{"activation": "tanh_gelu", "norm": "layernorm", "norm_place": "pre", "qk_norm": false, "init_std_qkv": 0.0163, "beta2": 0.95, "lr_head": 0.00398, "schedule": "wsd", "decay_fraction": 0.568, "decay_shape": "linear", "batch_tokens": [16384, 32768, 49152], "steps": 16659}
MLP neurons of a small language model. Each row is named by its layer, matrix (down: output weights) and neuron, and shows model dimensions 389-484. Each number is 128 + 32 x the weight over its row's rms, rounded and kept within 0 to 255. Numbers have three digits each.
A block is one neuron, or neurons of one layer that tend to fire together. After each block is what it responds to, as a language model described it from the Wikipedia text at the highest values.

L4.down437:145176147202081159133132142095087112083128090150160166141176154129131106132181155080112101131168146121137125136162120150129127070057113125131097163120102110103127071077171152146120162147131107082145092115107158197189126131170122077187176132100182103170135072086148133139193078154125135158
L4.down1129:128137125170145150157069160129137124069059077149133149122143158092144108128145106131130117146179154155165091150200096187156177134052095096085079146157127187105121111118117126106147130141100131127111139107092163148138073114156140166129179122092138114165171115123112111146106129167108162087
L4.down1773:091135075122113116074107146143149110123156123139058146102173114173110185148185060141108102124146171163087134091179146160115155115124187115178171115146109137140122152104111163121223145093064154125154154159160120104092163156131133100147117101136183094137083133081160107166110095129107145156
L4.down1965:160172166134099076167137142125068165068114140131118196120123121123145212081170130113117090045113159169126148113139051101129102075145137080111105094106133149119138136138135157114158114195108149128132151080105132173090122125171148169136121120122166116126141075055164107116194115082083110133
Digit tokens and spaces inside multi-digit numbers in tables and lists, especially dates and years, like January 3|0, 20|0|8, 53.|45.

L5.down630:088153106135183169095126115070117140131167128127106134093109103129154142065130126096133119154054137127066111169155085082121111230134130150164168135094079091127129116110130143082098079055155110083149151140143060037128166126161121135103175186117098112149140169129179128150169074166168118152
L5.down1607:154132168160117119135122143086124170110108087109162143157074126187097137198174129148143111134116147161096085090157139125112146122149141127015155148161110201156115138119138125080073127205149156095144093125144213118080080146141139120196150076109155115114133122111109135157110059136107137135
Inner digits and dashes of years, especially season spans in sports stat tables (2024–25, 1994–95, 19|95); also some compound hyphens (synth-bass).

L3.down245:144121056164150167153108112104067088093134141154135088158128126116082127122108132086194123109087155112169006096160081119109082156108050134109143107124146099125061117132111072165086137147181110185103165168183112126138139127138153103175124196121116080097139170102161093098114157122137164146
L3.down310:090135174100149117117093083176102124108125126093185135148127132123110108050111107138138092098146180106161192109138098144128152124153103133107207130107163192204136105089149099123091147135120112083144081079165118100115100124166162145112133159060138164089199165099162119097118134062164125159
L3.down316:142100124179147093130176252133094106151112118115106070156157120115139163083062123109135119076164102139131106130157145135152094149096107185138156150107110092163122086144062182103145172115085089116158068048110099089140104206106097096074084137145179112194117113138074134129149147118146149150
L3.down822:140143118166136155174137076118166123129099122151077126175140082122149111167096097128151156146111116134156069120083133152163145136145132124160149080113094104096108121099104126176125114156161121091169181101108095194131091087114183164133102112113137166209151171127170112053140132116170151106
L3.down852:117125204139151170173126124115138132101193110206178138134087083126144145086102127143131120159062114117074150135196114104128075142184149114093169074062091074156127126137071172128115156130134121102147136106140169119132113128180136151099166160124108182159104183146149151115090124158122177138
L3.down1287:101141145135097171126153146100086166137126082130112084143051159158133140136113069178149136159179168170170129173107119146152197080144161136085128068165152147086113143145126087118121174130120198127116126102048164144119117124132149109052129141100189098123103148139076096137102122100088137143
L3.down1543:094137157090120152164129152092118132080110176107151111101133162137138104124080081114095100130109110136132153165083119068123080133110117139142151135120110112123109059099129139181184130180058135126145099095106096118111088110126138147082141141166178099116116131098108161112114131132140175158
L3.down1736:152095131145086117127123110104106099149137119156125119165160162156055110133140132082108121046201090130144138110103158141133179205085145128137188130140122145156160144166164153133095100184051142107165103091140146175136131112129115128125151170129106111143131122122123127116125112134105109089
Function words that open a number or affiliation phrase, mostly over or about before figures (over 10 million copies, almost 100%), or at naming an employer (Taylor at AllMusic).

L5.down175:145152144120066095130157159070098127095176109123150179115091166113143119109146143141122116142093147173102156114115116148100151140146109161112159069162117138107242139117164188080114137125141137131172122107126171063163158148113136038148075063103149190143118138131114060107094089085145149088
L5.down1371:071103158051148157153149125058130132137131100126140107110135106091121164148111155126110103128098172084137155094131129176135155133125150122143100089096151116113122138161082187089119177132163168098104206208105119096148151117144078106121156146071047135169157113112133085164087103160146136140
Modal auxiliaries and infinitive "to" placed right before a main verb, such as can be distinguished, cannot contain, continued to expand; adverbs in that slot (still, not, only) count too.

L3.down614:107112120191158111126159148066121139134113133119140064156136141164150149128131152135106136098158129156146114123144128135122075130145123134159168121143149146077075186156152123104139070152121151086070101157111132146074192136134205148073132090159178137148072135054136201133117105152097139108
L3.down807:112084129099153100145129084075090127168124132112070155153091061149190137162073087122153163097169141175122123081084133084153135115185121127140155124103094123159127119126134148141151203103148083134160102023159155119090160117091171131128096120101087113117106120152144194076109142155125104163
L3.down986:116121119118148185141058072038146118174179109142109121088117162085167147091093135122107176148143147149071113151137105152130099081155127139156103150110134145147201140156104158101105141147116161194111161093162140108098180125095139083182075132136121086069172056103138153168086141114086165123
L3.down1306:108122161123139108176135096100082125172088138203113122159115132221078097163173104140164185137167088129137152142083084141108165111148134154103077171068157117138184097108099202154117131122147100119072117122122151120145081147154154123149070097080140204159160090178188154128170163146120141089
L3.down1359:156139139104127132128179135082075091134158139093110137127161081093171182163124126110097102168136125146126167123139143155132120105105135118139182116165139124118111105117134178125117229098079092133121107129157106137104150119173149127197098117094190074114122124093183152134163110112115090162
L3.down1663:137093121125107160133055148087135106069116102105062130128123110192208136130121096211093140069139124143129181155102116166124141111120123113086106074197099158134179145081140141093135114105032082102151109119168109134063133123079102123172126130185113128119143174090105118122144135108128182158
L3.down1957:099109149103133152166152119107115109131121140148116186108078107103164221156095153137098149078167104136131130215132140124154135147103123116182195096097167146158085095122201175073096135126177156133137127132151129090090109131103130084174139112102132155104049075089159164150175118161088082119
L3.down1963:177099117156177126112143069112101151174133131153112124117105117143061094130110157183052084128126134113117149110096155098140100171175090176071129108071103137123139122176128107202161173132126201163137150142108129149174125081092158093154105151157131118115063116128084112134143111085059115043
The first digit of the second year in a range after a dash, mostly sports seasons such as 2010–11, 1980–81, 1994–95; it also fires weakly on other year digits and ordinal numbers.

L3.down6:051100167140115133125062156126095088208094143168130118158142101060110122076147123113103134162194178142129107136177130084143139106144130087121105126066145156098126057148099109192175101158143142145118084127051097096126125079127162081109145107168110108173135161152086093171191189125174101162
L3.down118:111153159125116153120060070125188124131084117137140124135105088095141164113132099181092154170152104129146126106137121052131149135107215123030090130113115128147133107136105114170180203167106169096112187137116185093149143107092146146143088103090146117121186133167116107100227091140132081116
L3.down153:150115137108131179087164086092182110128110107152099152105169140119104194104113085131058197164140136145195117104090144107126110085092164122120138148120084086125103118135112135117096145135142112112176167096133124154144116048079055137156119154054112183196099120068182071132181130113137192131
L3.down155:144082150104149107131170082139147121120099149210125142091155058120149109145108166145125118114101087107132135137118133099183162104061134115144130139108182130171118110125135074118190104140138156096123078151145152142096028103183146115098192149082110167184204147085096075130140140159158115135
L3.down826:130109115135146118117118135139189139120146148141149130146158142130156148203128113110132193082137115105117161122071110109139155199094083086073092149143124145113124106126155140098204099191107086098119186084150128142107115096090097148128117135155129170177123106133136128133184142094168103086
L3.down1579:139127164114140117178139127054170110162148060130114131104191109153099112174107169115148147039129075129116179158111102116098166097130093105136088119099169133174139151124102096156131121145101172078121126183109141136159102147122088182115097109174141138122137115113159186133117139097117132119
L3.down1722:140091145112181158147135078089077116156113166067134150157121098176104116162157162119183124149108085126110150119125040152162143146073117143120094138140187134152107104122132091060180111171132137095123137157086128132139131144150126118112162174101173158170131158127124137127139107109086142150
L3.down1955:137133167143155188111135173107124150157104141112120076126138077111122133079169101140213098106131138119166121127188107115137081120130142101057167122120127144120112086107105149132138151171082171117099179162154123119149133162125091163172125154205108132103135117126127036120074145168115112124
Adverbs placed just before a verb or adjective they modify, mostly right after the subject, e.g. also, heavily, closely, properly, then.

L4.down801:161149093218143126147100121072105135147121117139116170070140079131070070106108121040116112077115085125099134193135163143131178120150143136083153141092151161084168120104145132147161147162109136106144108153149176116126117084140122121188115155122180136107116074126067146064118072191113098089
L4.down1268:081073098132124109125109181085140179102183094146159154146097152159169121171149128067146070140074099035152168105096143091128143079130108124115126125100133125103139099158161115098175132098099154081148133132114140141110127143094150081139172083131139165136150148148164094071111201154130119151
L4.down1521:135117099125117117163132125126126070127156120103145167162117152108097109108127081159161181115087113170157138088161087133113131154160139139129130140066121138131135117144116098079120034138165177160133115097121186128105102150121126127097109116141094110102163083129139124171127126145097136152
L4.down1567:153126045175200112062116079177126129153190121123145104120119151161083144147144163135086094131089090107120096117108109126219173094137063074099108080118136133132161086119132120158157091146044091123135135110135132196146150116135105072170094104139138103121105090093139130096168165165158087154
Past participles and their -ed/-ized endings right after was, is, were or been in passive clauses, e.g. used, adopted, purchased; also "took place".

L3.down461:149080108083071143132104154183172104155137129150090117119070135179137179118098131129161126105124079141139167117148133083155131057186129091109157126156135148124136138109043078118127134099126039078084148123158100118124107145129084128156133106131119115137136118145155140110123199148107127123
L3.down586:134105116163116139129128221118093136164117124104150145107052127141113113132124140126148127169093124080126191133124076156153156174086127082110151121093149153141076156089190139078059130151180096074142084152128128136133172093136139145078129083122085114128087068090127168084084173111147162116
L3.down670:153133124123135113160096142070130112206147152137157099142109154148080120088075124118106143094065139126130108167137109123116146102121152061119081079115206148153158114112140136109093100144143133157156073089129160121119052132138174124073173114162106223115156050128159140136119105104102068103
L3.down1261:164091114100105154123071140087105120183147105139142082120145123088108121189097089100115123142180134127155187068135129122129111099133186171102082140121093128144122118163175149165139133043079103121145137117148094184095130135083057116055114063108185157127158145106110135113108092107138083139
L3.down1545:143143091105136140136103149003154174120174167122124143140117179122089134133096148141125114166123078146126145145126116104072153147145120099148071076135209119159075132101127177087134179104116161162137141124095107150090207103107074197085122133098139056180120146112165152156076169072158099176
L3.down1750:218155109090149068131173119172092149117109113135083130087087095090125113131159087107119154149083132131139162085111142078134141097132156133169097151101121088158082095037180191120157114145048103089080163095139142175124156150149096078105151111097122136184122137134097036126117157143158085139
L3.down1866:108112179106107161137144118095159116165138146063101119140053094120138087146053082116100153092119137133126142078152173144112156197154122200118151093149126096108188204175132132100166166162179145120152123098109159133122064186138130110110183094120054111094085096109122166111070109119138154127
L3.down1960:076120135115077142117153079064154174180155134136190157113107089141126163088122088095169123129108094142119154159168171138135154146093086060095125121127187132130145163128132116138115164101146106149156105101080127119154119132119168110143122089147140140135146113063158150151174108100125166135
Adjective or participle tokens (often word endings) right after a, the, most, or more, modifying a coming noun: smaller, detailed, popular, conserved.

L5.down1379:115186109137094101151109125118133088156108086122087101087140155117090135106102137150141073094101145132188145144080127111121125128119139140129131134133148066109089059139119110166135128160085080064153169123181178096123157134167116174163148146109196111160099162159122121086142152138150106144
L5.down1421:120165105110136114108125172140172115111118098120141069157168118141091102125093166091157105109152103101244121156072116117158118086133073138153198155112185103118102108157201079168126184120135143114104126093180085141122184134201120157114117188203114124088110123136104139088068142140153125136
Words placed right before a number, such as chart positions, ages, dates, amounts and counts: at number 26, at age 78, on December 6, approximately 53,000.

L5.down1537:112099087154142076121175156128169189155175095111171097154145094152066100127086120121080094157164150135126167098116138085123089175101136127116105155101150128107125141156197096086167136137053145135048113160159145120117112116161135121109101117099097127153136131119114132103157105072124097124
L5.down1848:133139083096161104148132117102124092237190103111148178133114131128084104106143083097149085125109052153114088090150128152151096142140109164131144198124085105132128154103153185117148133156128139178083134117092076109141212138149102148102110162153083129074078103075101102135142136096121153077
Role, rank or status nouns completing "X was/is the …" descriptions, usually followed by of/in, e.g. valedictorian, leader, founder, antagonist.

L4.down128:150155151143132176128159137139112153115103146135098100097076121096128105088070098132142141133147150108179100154114108128081129140110088091158103110093084086122109113196118114152117113076164116088117092113129174114117170154139148156091131159138180104085121093100139136121147149118178148138
L4.down913:128097177086129152155152163135110145098176154146172165141128111104098208167121079125065113168160143102123220130108110105139123119112106139146130144113165116101164171146139144104162114131113160158179095122045153074117154104085122154145094138171130155107136175168122213092107086096116103129
L4.down1253:090103094129167114103129170126094091132120149107147194140124030106092100122081109133178082159128133103140184151129119125163118137133091123138135104142135122136180127092155050161179120113080119175123086156123158146202086138162153056097155154116116103104095173092111132124135151125068140183
L4.down1682:133127116115108165092120125149154101165152216127142110092102131138174118115101098137150168180175140139121094130175108089060144151120169196130171127133105127156127104121103102092168166109098142058113130127134160062128095158137136152157148136088104079127142133131099089141141108092148128122
The preposition "at" and similar words that introduce a location, time, value or amount, as in closed at the end, weighing in at, more than.

L4.down260:130136130133039159150123100075092126171085069124098097199116148178152133167137097124166161160179127136173185140129088069076151139112170104074053113071120106152093161073107100156081118235105123088063138096095115110157086117160135116132125156145132141158122109153114107129144090096088054164
L4.down903:115164102126170139121066101096086175124154110118141140140077111137157165097159170133133181082145116130117118105094093152094091133138109139104115149151120117143078145128189170127119160132116189104109127089175142224113116108098140167164117068121162155140156121109105099135165141113148141079
L4.down1473:120173149162130110074124206117113141106084131151107096129181059152090117157143084127151151129134150145148118101090080108089128132131140149157145159137165121122071082100137138155113130156128159074106134098099059096141162129164087191076151110106146127087120143195155096096141170100095169141
L4.down2016:144109108122105134115137124054153090143151078127176164154092168151124140095113112147159119118094140192195173076110113112118132202128106112077054138112145178156091176144121165196092117205162156157099124152146156109121108112057135121088144099064092128118145146072108112119090151112140105140
Auxiliary and modal-chain words that come just before a past participle or predicate, especially perfect have/has/had and 've, also be, not, ever, as in "we've got", "should not have been", "has become".